config.toml
num_hidden_layers = 12
hidden_size = 192
num_attention_heads = 6
num_key_value_heads = 6
head_dim = 32
intermediate_size = 768
vocab_size = 8192
hidden_act = "gelu"
norm = "layernorm"
norm_place = "pre"
norm_eps = 1e-05
positions = "rope"
rope_theta = 1660.0
rope_fraction = 0.25
qk_norm = false
attn_scale = 0.177
bias = "all"
tie_word_embeddings = false
parallel_block = true
init = "uniform"
init_std_qkv = 0.0341
init_std_o = 0.0341
init_std_up = 0.0341
init_std_down = 0.0
optimizer = "muon"
learning_rate = 0.0105
lr_mult_o = 2.0
beta1 = 0.9
lr_head = 0.00612
max_grad_norm = 0.5
warmup_steps = 200
schedule = "wsd"
decay_fraction = 0.713
decay_shape = "linear"
final_lr_fraction = 0.0
batch_tokens = 16384
max_seq_len = 512
doc_mask = true
train_tokens = 122800000
max_steps = 7496
dataset = "wikipedia_en"
MLP neurons of a small language model. Each row is named by its layer, matrix (up: input weights) and neuron, and shows model dimensions 0-191. Each number is 128 + 24 x the weight over its row's rms, rounded and kept within 0 to 255. Numbers have three digits each.
Before each neuron's rows, "fires after" lists the tokens most often just before its 100 highest values on Wikipedia text that the model never trained on.

fires after: "–", " ", " women", "-"
L6.up761:132120107133132120141141131153151117142121145101161120131153167121088133121153147085146143145117122143164162113115140096118097092120156137120134078070109126111143159147140164172147087152112148153143135160109137144158107074122141119145106130105145119123159109159120155140108091127125153110099107141124161124139134119175179154126093146127098142106143118116110126151123147111093094105122081091163111106119133082092115158097154127079120110137146118114134133151163112148117135158128094066124132150138151160131179077125174121165105126122117075151153138086138110107121121119093155104

fires after: " ", "9", " f", " the"
L4.up364:109158098134129145121116126114145117126111192171140130140148128136095122129114126114110145118104138131147167110083177114116090164141116081118138152077134119107125107126144138125166132130131134131171121129138122119169114148127152125112130130123175113124117134143157168139140109144112100152124078119098149105115128181092132106105139098135140141161129159115143136121136152147155178092140136103117145105069095144143119129161129164162064079150157100100085130108163109160111093111127093109115129082108120148149162125161151109093097119135126142141161130130124093079155103156120146087

fires after: " ", "d", " Play", " song"
L6.up509:168094107153138161107170152098116095143129146096153095113108132152130151106113122106149145149097145175106099130122120080140126137125122100101126142090136200105134134153106098168129108123123176173108116155126133077146116132089161112142119102095157131152104087113143116128127124151140148147128128106153096136102121124161109095105133106120137118133147128126104128138147118135131143125080121104111136125124117136142163093165150113118105086099089117109147147153093103158123159147152122177133174140112170146131121101140177167128097136099098172138086164115167138167145115134161111101

fires after: "s", " S", "S"
L6.up208:182122108151136115185127106099167139159101094120102124165132146127161177121150157128094130129106095154116145102134183119154160086114164110113144135096152112131114178141152112111117120081148096139158135106128121094153119131161114124169120117099107174114107140114129124153149106147093141122084133093088144116109130164090116135105135116145169119155116130116104072117121163094163161122153124168121085126109153179115140162129132146119167140111120106128140130102118105136129109159129127130084127100121136175168137144075113097122115110107139155148121130110157144132121094139114119125

fires after: " ", "-"
L4.up750:145152122152123160136137150122135110143139124118151108134141151157095150158103137114121141125149111122094094115146110162130105135125132095127164115077148150110136176149091117170111099150151149118154147120136128098161128118114119131166107131130153136155118130169112133117087110158138108121138132157139119109138097081120141122125119125150067152111148128101109167072129163141138166103148158111148138128105193164141124132129130156103097128089115116127148107112119133134113146140163105120090096119109089121179172136128090124121135142094085119148149126131146193108137058177113070120

fires after: "1", "0", "2", "9", "5"
L6.up661:135162133094154115116152130124160096104116063183125146135132217146156174119110138105157132134098101169117134108109123116148124087133143128164173128140138123119115115081082147132110127128169118139108113134149132132120112141110110127139088112153141160153118121115087091104110118111124131126110077147108131090120098117139145100151185142094135113123162125109132126150118116081118136071134140155146141118160168123124100098105099080128134119116107139100145117132131130164112116157133146107120124165142165113153097120112148135107141143121127106102097113124129172137114111075136090181

fires after: "S", " M", " J", " A", " F", " C"
L4.up688:147138149119092194142094098153153134140068154127102113134162102144117140094111148159123119088159146133104117123133109137119118103137100124164064141099118091149143097136130151127143133090152132178108146167100104113101109136099107145105128127119109128137154139142107197133149126116168120118141145113089111085098138140141130127143180144115122156098137133135146162063142107136135125133138154099162073110108093130084132118144149152103165161118098137119080123133129080119150115131140146175102112134131147112090147137121123103111119117095172163126153095129125109126150110145114123129

fires after: " ", " \"", " (", " a"
L4.up209:124106091110168164090133149080156089146126123114121136108088167105131165148125118117134121108081142134096122126147094137050083094149136123125142143173112109168128153135129136143127082169154140120103153092143140144122161167140122152143114125129126167139167169131100105117120116094098103102151147120134123131145116085109145124131162128136104129108118120137160116142106132107151128138173128114129140110151117170138150130136152157133125044105167135117135152135130082125160170121141127115109086126121118158095138078140159128161118107154140123126119167146092126133117172131167120144

fires after: " ", "2", " Clade", "7"
L4.up115:190096133105190167105144165122145123092136101106132136128135127145120159145130146152163132100152103096150162175113148139143109088085104146100140159121163132136153103113156086148153139118152136108118134135123134143159132135130114099131142180095089124122125147107167102149182143149110193143131138121068103107110128146118106087124158124115156096102126103097118107132128154135112093113115133140121085104104154133138110083095147109159145142146171135150143109118107108140090097134144157086096103119114105135122157137150130090134123134126163114112151116130124122134152146167142078113

fires after: " ", "\\"
L4.up251:158083114120097134165136126138108104166150140098130129135115081131127166130123097124130134108162169166103153138143114101091119178106144089151165171100088162162176153104136142137158093104157142136145139103120112108179150129099158165134128117142102129138110136148146126145135134166127142115130099095105124152118107155146110100087084114154120104168146180102117093119114135110119166118114100112122109074107115086128103089161120148111140153081114126130168148155136111136139118168106154105094134118147160162150169166125116116145143148108115147129124141124098102153148113148113114113

fires after: "1", ":", "3", "0", " P"
L4.up250:185147156113080123112116139116113147134140157128117108085134184142096155169111107114145104129154132113146106120141141101146123123155142092192121171080132138134116140092143153141107138126164161152164163138141136130150181123106106114157108138170142160147128125142131118106090121161132133126129090149073075129112117128091112157107146113088090098127133116123120128127122086153115090086111165143106122116090125123158137137139143135119067162103133114105122163127145143134191130118118136150151145106094173106133160127089133128111114100114133127124111123143119102146077130089111125136

fires after: " is", " are", "\n", " was", " were"
L5.up561:161104113142114107142113153147087121135132125129122143148110133100151128131088142108132137125111118129114149116118175135146191106162121115095122156089097101180110113098121122108111111148106148068100123119121107120109101152093110145146104112123173157119136141116123199143120141142115158088126119135143102127153113122102145129130129156143135146172102129165109080122130128173090086115121145118127135112103156134110140093119114108113158100113148108163169152123144131116132077149085082132141109109140150130133174096109120164098152141121133140183112098119109129196131120137151174081

fires after: ".", "\n", "Note", "s"
L4.up506:080159121137136112090121137164173124104117104136184141129129113139188147122127098101149134134145141141136098147185117109125118119086136113126147119131120143131113130105158078187114143140147130134171112091114112125183156126108162127084152132120106119091149135102160097076106150137152137137102096126120137071133130107127155072130129163152116119136106143149100130110144094134107097142108128132122158164158177130125136131129095110093125099140131131104137113150124155134180139137170128114134070142144144100106130153177115075130104121141133150111148100129116114138145131164139167151

fires after: " ", ":", "-", "°", " the"
L4.up467:150156104122141133096124164151114095165115160106141118132103115106149138096133122127131096133109153137131142077137131125104127146107097155105109115133123112145146138127142103156140155106185133051135146122097133152161151111124146150120110149136142119161098111150140092092143148134170141095095150133113149104159114089142107189140162134066139112154165113110169101134179176101136130127142129128123143128134116109124109175100187156133101118152116107138102136101121123125164126122147114086113145115118165146117122136103124115109125138135108136174100140122122132134067101064099089133

fires after: " S", "s", " M", "qu", " P"
L4.up277:148164137166107141123126179133131110134128121132122135152115132142108146127167155120120100145131137176154139159081104126105150085132164116133117136155101097136092136103128096115103140142201119135112139143161141106105186153100102110136155103135134165136109154144148116083150135123132138162136123123113138119137123130168127141112150112128156159110103114118075148170130139088108131136099144151077105124116105129117165147067142127137132115123086140115130090145180134132094125067146145131125118095123114138151181084119134106093128126108139167095115144121128136083089079144149158154

fires after: ",", "1", "–", "2", " ", "5"
L9.up317:125114100152133189142130114115138117143166144140149101151095072122108139081159132082163079117131157150110157090132171154086132090140139154166132105087138147159157103145108147146109163150117140091123129130080107141111149135117147097149144141110131121131096116164126123094153136123077088114160172104110095117146110135176146113136146136157162105157139180117113161141097115133128109096134117137124128166119113132122123120109138150118111127160080101140109110155143123124138101120156152110102119125115144089086109162139165139088141164126144173151111132142145153115093133140147092140

fires after: " ", "-", " |", "\n", " S"
L5.up256:149135114129070116117143153140101120125132143113136122121126163117127137144138158114111144116134162144111144157094105137145087131125123084126155137135184116073150137147086134136173107119141134121150128136097133129178123162157143117081119120129141139138103114169104122102135111166096120136140096133099140153113074127115153115171101126143133129113118104148072095149157122159096105098155129130171083137141131133146166152097107153147083114120113081106151143174137098167126119142130129130117130150099156176163156093144124119125136127149131122159114115112147119040097109093105092120

fires after: ".", ",", "0", " "
L3.up698:108135119138126121131105141124125154165081167100137133118169103118116151110094111124082111125156118134124126125148095079111137115118140100147137105135134145153143135153141116107111134177111151122146102148153178102152116116083165087180092105144107122123156076128112087068124120089138099112075102105149123150161130170183116122141151146124116117125132117105114129124153150116145111108134124120149136167131119184158162120110101137086156155155143119104064094130150143103123129128122131157078121126150140119112136104139168123127158128116133160155110121163080122132093121089126095131

fires after: " ", " a", " A", "U"
L5.up347:167154113172097129179153128101135119143141142154158102124099103096091109113066154148115098135136097138128111147158175150134097156151121162121144115106130126118126132146076100150118097151138182122165121105109125150114097171168135144138102131131176140140136130149108150138141108131167142087105125155150108118099153126111096132105116126140084103134126109065138104102116139161122121105132116098122123060117126164135094126171118147149133105142130136101119108118093115139113153158141110134162115128160149132127153154166139063136149119141154130137114141095138156078154090144128138148

fires after: "-", " O", "ma", " "
L6.up485:153137115129132088129158138080140119144140181126156155130120136170150146136110101141116134141158106103140103131168122105087109134102166150169153122122128137135101158175108126143094098127139170092110139099154141090139153089098146165119137154117111150118201137166118141126149136129146085113140115155155128155144148133143103164108091105095090108103131098106146132115154155088121131128139113101101095158124123133143139110103160159133141092150146133088097121095160140181161130147125128148132108159139101105125124123157086091143123093110124155135093108110112126145119098149174080107

fires after: " ", " ("
L6.up382:131162094089096154121121094116102120133073135095118176127101105153109148145119155146099141140110166161124120147128109156132147131061122144141150136109126098133122117122136140162167114166091121150179138109116147107126096163113097100123149130150116158128125116144121133130127176159097140119077135079093103136127134099139111102114125152099146171128122180144146106163161113190150125148088114109138120123097130137143139109122096152141127146126149162109140091134127213126116133129129154128127122102113155114055169129148158118140107132104138127141131153139168102114107141115146121129

fires after: " was", " is", " are", " were"
L4.up425:142115134112106126136114125142121130114090129150108147139111149110126181118125132139089099115130081169131154129123118113130130127117129111073138104112147140181118126104109081113171091126108139123100071170110130160135121214104134101137171137114144113122140114141147090118126125135129133127128135141123115165169117151112187142093115157124097074151116077190116089099162114135110162159158097082120105132116138165140141136130126102122113119114167139155137135094163162114149129138139120147100159108125130127134179119180135154130092115158171115135129110122150109132154133127125140153

fires after: " W", "W", " S", " F", "S"
L4.up615:150121122104155130117079115133138078129171144141135110145173112115144151108131141140112158136102102105124154094120124155130185117152115110194115166138149104113184141138142125135111151107134144120163106118149130117128137096119148116104129126150133139117086121137118111132122086116128113092127125103093133103105151143131111101170099151176170139113133104145175135164142138140101109150145112091136079096107134149133122123137100135090152114111101134082120127110091155100130102112157131140145168098116098097180127124086154127175076134138171144098181111138141083099120112142136127160

fires after: " ", "1", "2", "0", " (", "con"
L9.up0:142134100156142135095125150126114136110138120107170161099125129110192178111140119166096128143133131151129152138144156146154101111091141158126128116122147144153142081088145131196144106088107097142110111156143140140141122134118132113073127148105134203143129169172081131105113152125129172121096168135114115105106097152127132090135125107130124161103136141135112110127096151071118102095105095127107126140086145127136116115087183135142146165093109122113115114150131109104156129128157103153125115172127130108157106147149144124134096097084131107135121121113106115131152152148147165161

fires after: "\n"
L4.up362:069099116081111167097148108132129119121169159139192147116115098120139170130104120084140131115138142120093122136124139111124125160122163126115137130119128096161136160160121125092139141129129200139152153138123144112149103154141134124098117133097105143152162148164117109108141090197151144130111161127117145137126095119117139130108153111125144106122122160164140154123120138144103097142143161109161131136128162075106125104147133161143132113137116156114140135148093136105182166130143145108103098113117109085149095106110130103162180141130148097089177150101120161152088144152086129117

fires after: " in", " S", " In", " De", " a", " ex"
L5.up80:108148147081087165139084133123159109147149102128138120138120137077135117148095126126115120133138096143144103169127125091128142112134144148167109135113101147112095167134110145123134130106117121155088134131111115127139165137099156120178118099146166113143137164147135117111152088097090138142129156125146129134126114115108105131135167117142146166121108145128087137083107176161115169098132136142181099129130122127100128112117153139165147108153105115114150124119132091141161139164130073117168104153116152130102137167107107124133083120147187152106140121183159105131078098083096161096

fires after: "s", " S", "S", " I"
L5.up270:135157122201132166154102153136167124152142134108154119187076119147118164086108137127126141154117078105129140108132121132126132098128107112137106135125138128077102152124161088124102144137145170144132101106147141104135113147138088116114089125106117111130153122143116155165116120154145128135120093136101135159107131129118069158129137129162170149159145134132105157114121118111113136147141144125108122126124107154086146136102157159109116120149138119070109139106144168153098082087135154125098154102133128113116161097152196097121120111116158128080125064114126140111155130152144169107

fires after: " ", "-", " and", "ed", " \"", " ("
L5.up279:111109095155119131126172132115114137130179176088112113180160131154131134142142124108128120146166124153152134170130108098142132127098105109086133153088125172104141152140120136155117130083160127159126087154181125119132146152107150102089100120142171138162167109109127141124122089167152107117118109142151122136185111129079134132109136094142132117130091143154109114128135181133145133154104068084111151078131153087129140130135136135116130106138119135086159128146105129130089141140091113155148143149095131120115165100128120139120110118141146141173088126110068126133085146119132144111

fires after: " ", "0", "9"
L5.up99:190112114151135128121099131101150139111130141112147125081149139089173176129109113088168099153117147133116118151116160132092079150147093098145136137097126178149134140110150180156133142112147106136146133086103144103162115148103134127099120136170196165142137156137135105144135117109108143111116135134160156152131138141093129118128092115088132134138160137113057107114119140119127127108103151111161068108070118121150087131135124136145110142170110128128135118127074143185106130132130109110143129145126150124156120134135151140116089180120163147129126145149103126117133120114112153086

fires after: " ", ",", ".", "th", " Qu"
L4.up721:134139071078119153118134176129176137130135139159156121118103124161128122124120087125161112094082148125154126168159142171126155113116069110080150117098127156157106134153127168119145094140143136114114115097145113110128162096116151113158101089123115121172126128099156138073139132152169080140109131119122143128146128139119157118147111105164128106171176129162127129122131172183131100106094116114075132112120153105107139098135133102127150130148103150137114109135119126105154127110133119094148117099136145154119141137163137114157121137125107184114110160139135101117087099182149109130

fires after: " U", " the", " C", " Malaysia"
L5.up571:116134114140107175140124106117119132156086134121110151140068125145131157143185139153120076095126134118161125137104135128124135179113114143143154094153123124118101097121092132144132126133117145125164093131138122116086152153131132127110089165099142160153129119177133116083130090140135082146104183095109128135155089114098118145170116121130159172146154124146161137162134130099143121104119139135138086104147115127113163182138143125152108110155183111078120156121134125150153109115123131142107086106117110115125153097138138131194174127112118134086152117146145140090140143114098090111

fires after: " ", " (", ",", " v", " |"
L5.up81:152133087141102111126106105129164136105161096170127100121101161161151146147106100109077110126111113072126166144110103158080133113104104161133117146077119120159142112164117119088151165184177088142106096128116084123110110130142141113087123126146150120154142157121133103144113139098077119150163105162129144115143108133121139121112109155114157107172098110137151114123113131148128102130141132130154127131143111133163127131077095125094141102127117171171097115129102127192189145117121129142148096136153122159144149166120142107150129115128147163131113136104138147147154152113139148099

fires after: "0", " di", " de", ","
L5.up746:165133092151134175137101124127083135100101095146084154105164080129141106100180115116135146121111159114117129127136138100121106094121137127136151147141128115166137135124147110113120172127114120107182158120115134100096179106104123138125116148143142090131104142138098133113130121098135135152109133110118154119140099137184101128095142147099092157081196124152130157120146160148143143089105138082131099141107096145100151106116087153088128128142138112146162114192145168129139151124104105117121116129110121119106159105149109147123158091126169109126073113106117166083131121126106135151

fires after: " ", " (", "(", " v", "U"
L5.up412:184123068131100156116172141131104126132163164139124108123106103113153149171107169135128086137127132126131123152141163078138126134098125122136148126063107176105102142151099130150167118159141140137161112135124127131160142164132096102139063124136138121118144105116123124147154131101109140089117116093165118125145105159150144142164094132120148134158078126121099124116142145149092059137162118136137133079118142119184142123136091102145121145165117099153097148180160128101129133127130130141146137104134125154104107113155120118111141108111119119101115162120140140101199132116116148115

fires after: " J", " K", " M", " G", " C"
L4.up292:159144151129129152106126108126139095121122096195103135145135121123140154149121128175135124129145073147118144102129168144147116154164140148134112176118101136101129113161127082162118172076166111126130134131061130119128162147132084151161168154159102148111174137132106087131140149124128108150175147104155097136142119083092096118122131107144127101126103103110149146157125128134117109104124120145154122120120123117123163157109103128176140126117163124112148125115146111151105105148091119138102131142113167085111159132097131115132111073099083123137092132167163132158123118119144068131

fires after: "s", "y", " S", "em", " I"
L6.up462:141132098127129157124129156144144124161101083141105154157124148135120146129153131094142136100142113189150138132118097110085154093124106151117112142104097090127144156094136100099103135129128153165135153114102138132143155146140152169160117153138094126138136126095105136156098098107151103107092124174099085090160111163155099124109117106120106115143141130139109150091126128146085147170174148139147120118094102124095114160098128175144131129111131154106097126120162162127108143162103082157136143148105139117107131084101115127114107098165129120178058108110135118145107153134176129099

fires after: " |", " No", "-", " re", " ("
L3.up696:115110159121113168119096108096132118105158135124150124103107137105084111099147103160128101107108082126157129159117151162134129119101138145173143171122124115119176122171132122149161101156142121101130114144125109112110165106164138126068143108123140162161183141171149054151143177141149123125121155137134099146117076114129146127149136142115149130130114074154151143138124162104122093115141135155103132121114137127166154135131166148153124129124127136121132089101134141132100126130170152115188115120133129155131159155135113100167195096126131112125137179114150120136122113137083113098

fires after: " ", "0", "3", "6"
L4.up126:098120097122124177160164086163120130094163155142123107101125147170126139143101130124110143129130127149053111135121088170117117112111137136119136107137114152102159129091115158148129137137190131139136137112112105132127140122128077127102123138110131141131175156145107120097129101122193148190106114121129122124132104121121149150104082076112118136118119109151116110101140099127152107126144147183099114117152199138157154121108127130144164118111113124115141136154110136182179133142144161102121120116129125131095131147087137136167147133137102083075142143113124103139115098161101115146

fires after: " U", "C", " C", " P", " G", "S"
L4.up547:137148146133106129126075117120119106119118176161095115087136113129140168163168142141132137151168101161154134154111110156156174150080121150109123076148123115097101070132116147142135175121094135109111128096129120149095130140096098080156147139129117139113159106106118120102102164150168127126117118110142123134147152122120107124084174099164122164150090139139113110110128157157124151139154145124148110127085123142144128132121132076182141154145123144139110112109130109146167090106154137141107103162148132128102145128154133129085145093060156125124127118134109141157119091151116083149

fires after: " ", "1", " in"
L6.up42:150154121159141127134065102127145125125159102081133113116074159112129140117137176139138113126163140144107098136120167145119114131162129153133073150114131140126090139182110098133158120126142130174128098111088098159116153120103143156143144143128152138111077155130094101082162120143078159109112138087149090152165114108118121154155127124105146113119128132125123155159119138131114151141090146092144091095099121115107128141095161151126084124168150097070084148184136128104142129115155136123133136104115153112106147106164130131133152145126141161124112153133179098096104135132130126136

fires after: " ", "|", "-"
L9.up606:124137148104118139174115129127115119155101134164109120143120131113104109174075110109118122136105103167151121139183126121130096105122168148141110151131087098154121131113149168113082090119141126116097181103175165125103147119132102114159141084091139163120145149160170124128127100165165107169132079112128160143114128099126114128106128116162152118147147126103163141127138126109110102145105146116130100135152137111112115119150151112160168080121156104171130095156151132115164155138163111087098112109152063154133159131119119122148132118096127184121114139106135174100121127151105130131

fires after: " the", "s", " |", " I", "en", "ac"
L6.up640:142115135122108096150135112166131080107129103129145140140134133122130158145190145070125145124101118129149125182159087108098154093101119143156143093122123098073095125154163115125143125127143130175120121121155136127130143125115141185139128154125096156121117164171124122109111148085141127123149130125118097111153141142121168116130098127077159119100118154102121148100096089160161157104137163105177089112100070114137151112116137172139147132160130166133151121126122106141100114127073064177104133090136140139149140133136110103124159132117156115126128118128124145126088140126163130125

fires after: " ", "0", "9"
L4.up331:078113110114084144181137126139133147116135110126139132152130115150132133135103130149159097126136113125118144123117129116113062110125123126120130158187106162158123149133126095143113173172145103095135140127188104133133152168121119129129097119125119151176134115128099113088118130099133133118075146108149086162092088116108119130120141103144170091126156158132116127119091104129117137136160128145143125148114139089117162089164131122139154100093143116139113122134108151146150170142183108167127104108188115102112163103078127086145125126111160116150120097087146183148143112105121109113

fires after: ".", "don", "vi", "Note"
L3.up107:122126103117139078044110150093132156135124155126138142147152125135134157159148144102135120189097127146106154137126108118141104101089163108097135144103149076121123165150086138165127110106124155146160128131103105099107138127101086115134148153141087139126135156135140143104107111102143140137134151120127156100159138103160127084128114127110175056137148142190134122131136146094138130118132108114151085131131127149128160126118164170109101139104139183114172128152133124137154149138130136134107136120127172146098132159180127112165095163119150132113141139134132085148106147116133116080

fires after: " ", ",", " \""
L4.up409:114151077106150101136108126132131084136146135101114149131098130116142122126133102108155128088048130123145143148113062135122100107096135113106143117146137127128153153131156119140150155133120136167127118155151123115168184143112122166123132144123132116185111129117125097102092144115094134145159107104106133110139103105104132115133164151096143124142148104116149134165100109188172117133092160130157162099108101139153143110116158122147133102131135150097134172131139157130151117145130076148102103125145110141122155204102178118178113113154142142136080111137143131125116139141080150134

fires after: " in", " as", "E", " the"
L5.up555:095129126114076175097119128141141092142176121149090167149111134108104107109145123111105121126122139166118168088094167130123089105152103104107115112100100107136080165111110133112153145144137150142102191129071118121123159126107159164143130144135130152125110149143124121141188057120122127133132138104146122127156170111129103138136166139133141123161139137132079151138143125126099117133155123124161132113091124134122135198094154148123098128103145134119139147169102155122136140112088148104156118160105097123119097116144096135133136120150131127128113096144153130069075120135166111129

fires after: "9", "0", "1"
L4.up107:205151127116099093152113146149108135119131114170083145157135135111114164129116106122176139155142127135108152129133141152135123138141132105111112167146151204155153127115178121170130112110119078113134102130143163149143161149134140104129095146177155126136107112123166097108137135120151149100164107126139112116130110162134156118157131100097113106112193093096153108079124098141140121168129113119064105105111125121137133129113139136113156158118117185155120165132098133103101113134101136142125146129116110128095135109126108135094089118125148143094084129136153108079141115108100139135

fires after: " \"", ".", " ", " the", " ("
L4.up629:100117111152162159078157155055139109161127114131147120123122119138168150144126129124158115144109168176154119130121157101120091123105091069109102162090093111089095117125112143138114130114153110140178137124169124136144151148094138157115110115113157111148136125078123164118141104142086101089139138160165151089135066115120122150137155119127109134191127150163097123113161146135140135120140150111093160135157130084141138104105143171111113103108147128123150123102147128136144099128153114140117081128140179101098158127140094126154115117119135125121134138150132112084146131137104128123

fires after: " is", " was", " are", " were", " "
L5.up587:109127155151151131147125154136111101133116158150148158123084133090169136157118147175098119142090124180113130111168112122108176128141137172069099179157104103157135140145143087109115108167153162118131139165128134103100126125084131108122109153146118137165106132099123158138121135136159161121057105110182108147130104118103144111095123126107130131105128145143108098083142132149122102139111080098147119146114114136124137095083122109122136118152148134186121124113126100104135097153149107112103131182118141124135154106148128154118096167143149159168124120150119096127132149128171105114

fires after: "–", "A", "\n"
L4.up708:084144149100156166126138132137126098144115146139120104162128120121128146112167156126101111094133147110143130149131144137116099135139120182148143090102107076081093100140123145139163110146119117146144190173139168132103122094130127145130126089084106128145200118141130140101098077120113097128074156119112145090133138113132137137116135131106147090116130173153164150111149108113119093086176132127169110130145121158147108115080128131109117090141090108133092155151113138143138143128175110096111085102130123103105121108100143153166157119131164140131160109111122113120105115147122141164

fires after: " ", " the", " I", " |"
L4.up74:108146130149097137115125151096154097137132169102113110100141136144173136157122136147140124114161129135111106128153152160156086142139095127116142120120139171110113118163126102152128109108127146088133173119137101090136171182144091114119130155082170148162144122124135070114168106189122175133123124133118145140122154115153171129128111160125107102152153084151130089098169122140121121147153164119141097133137114167096167100124091113123113105176108069147086118136138149171146113133163102106132128125124131112120126142123092089089099133127120136105147111107125156118158120090138099133

fires after: " U", " P", " vs", " C", "U", " M"
L4.up625:159180158108115138167143122130168122114077140119086150141133115178130156153139172186101199140155096110125125106086103122127146146115147165143104113104141121146101079123123112154132141143110121114145129135127103139101133145144092114059141080118123148138153136151120114102126108125119156116167151165127116139093168114109109162160141162175163120138125121106138120156103142085140094095132096098148097110151109140100117137154107119140131159168134108081103132122138101123122156117113090153109107119113131130117125117143132140145151101145153128111122136165154149110137099098171085143

fires after: " ", "9", "\n", "0", " was"
L5.up570:087137162104113146083126108151104137130135134156110129157164119124122145144102153117134115144128158188138149101128117159135151121162131170164090103136107124107080131138119134135141173143147114123111167119084139149073140115141152139118113129140120119124158172140146144109113171125132126082108111122112097154138127082088139084114169121122163147166127136174122102118123084139137134126123091104134108153141177119136173129089073136097159096122136123111124127138125152117152139148133123113140118164126120103147159136177104176099133095129097135121098104143126085141081165162081114127

fires after: " ", ",", " the", " and", " was"
L4.up462:121126064141079119138106146115111127141138168115160107117117127115151087176109060142119092095124152185163171105161112186130115141141128159097108122101125147150129160118166122169172115135132108133127123145119121172122174130097145113148076143135150138139108104124140078087123130148140104145116128156149109149143122137109140106122131152135135094137099143118102104107114092113158143127140100103096110114130164163135155170127159098137116116158119060146157103141109156102160123170128115102146102137099105118121129125140143121128132143126113123137116170087124159156093139115156115144

fires after: " ", " F", " f"
L4.up83:140120111122111138130128117136138133130125171142114100134132125120116164109071080108114103160130152139129119157135101094147123093106147102111138102135099149069177105112189171138146163150101175141130117133119141068103108100160135120099117111146105153096146135158120117161105102153122123117113115094120149092162123146145146122127188119105123143138108115166104152160160138134083167127098107107129145108140153119126139158136123123109102145130127127144129125173101141169185135168115138106128111120158130152106139133141141113130128143137094163161162122097085096113145127130062084156

fires after: " ", ",", "{", " \"", " W", " ("
L4.up589:132150118143160093105170138138162105154154135091168139149122061121142153149112141108129142105104116186134141147127111131117101159128119137097128164114114146140107154142142095140107124128173109104142089098176170161156179117143111113143130183117115130164124181098096127116136153151141107145138170143144140151121116136099109137147132118131122147093140118146128142154113160137146126126120089091102114117101088087093147095096131149133135098125113135093163120130095120115188095158107059140108062115143124131135127136109095120165125142131139145141104111159127124120152136138143144153

fires after: " ", "2", "1"
L6.up725:139098139170122100100153155085101122155102142110122119143119138188130149138110122118157135134148132171124110108114118136144083133153098084124117140099096115102112083100166149133176107121151154136163118138083132128093144119133099082108153119126117171138164165163094132143118178151109136092101159136081143106143128121111132124139142160138155103107109096138129130172190151107070110145139113127129118078125119121131137145125151094114110112112111141183137145125103125168127065142150169075143123135122124103124122113115155103122154112147147110134143161118124148105128115120093164132

fires after: " ", " \""
L4.up618:108111121155134123153115125150171109111126168139131125122099161144102128097145139112131113098092116142107126116126135097122076147088081103125146152143130151153160129072122140137151147115112129169154138163132099128088120148104098123192121126161117143093155110161095120103121165164142106111083106123141090103115085103114130122088107135092181159153140119101134143093128136184119155135105160127173107118126155135155135101099152159140128109137116155124156149168129167125169129126146144170123113121141144112133178136156092117182098130124117123096116142107150144143164140134089104143

fires after: "\n", " was", "|"
L5.up280:152141152139129147090142133115113093122080117143134141179126123145140147150149111155150087139153111124091116145105128146086141136164123114124163116129105107107094106151116092123127143152097145116169136138118141166139101143131132134112152105165158129122143130114105117123123148122083140146149143142108075130113165103072135146133097142116114113136130130182136086074143118126135121164130096079148094097158175132084114132090123140119165112142145082143138143120092139120127120153136129124089109110114125154176141137076118148097127144136146167155161146100110079150115175077153171113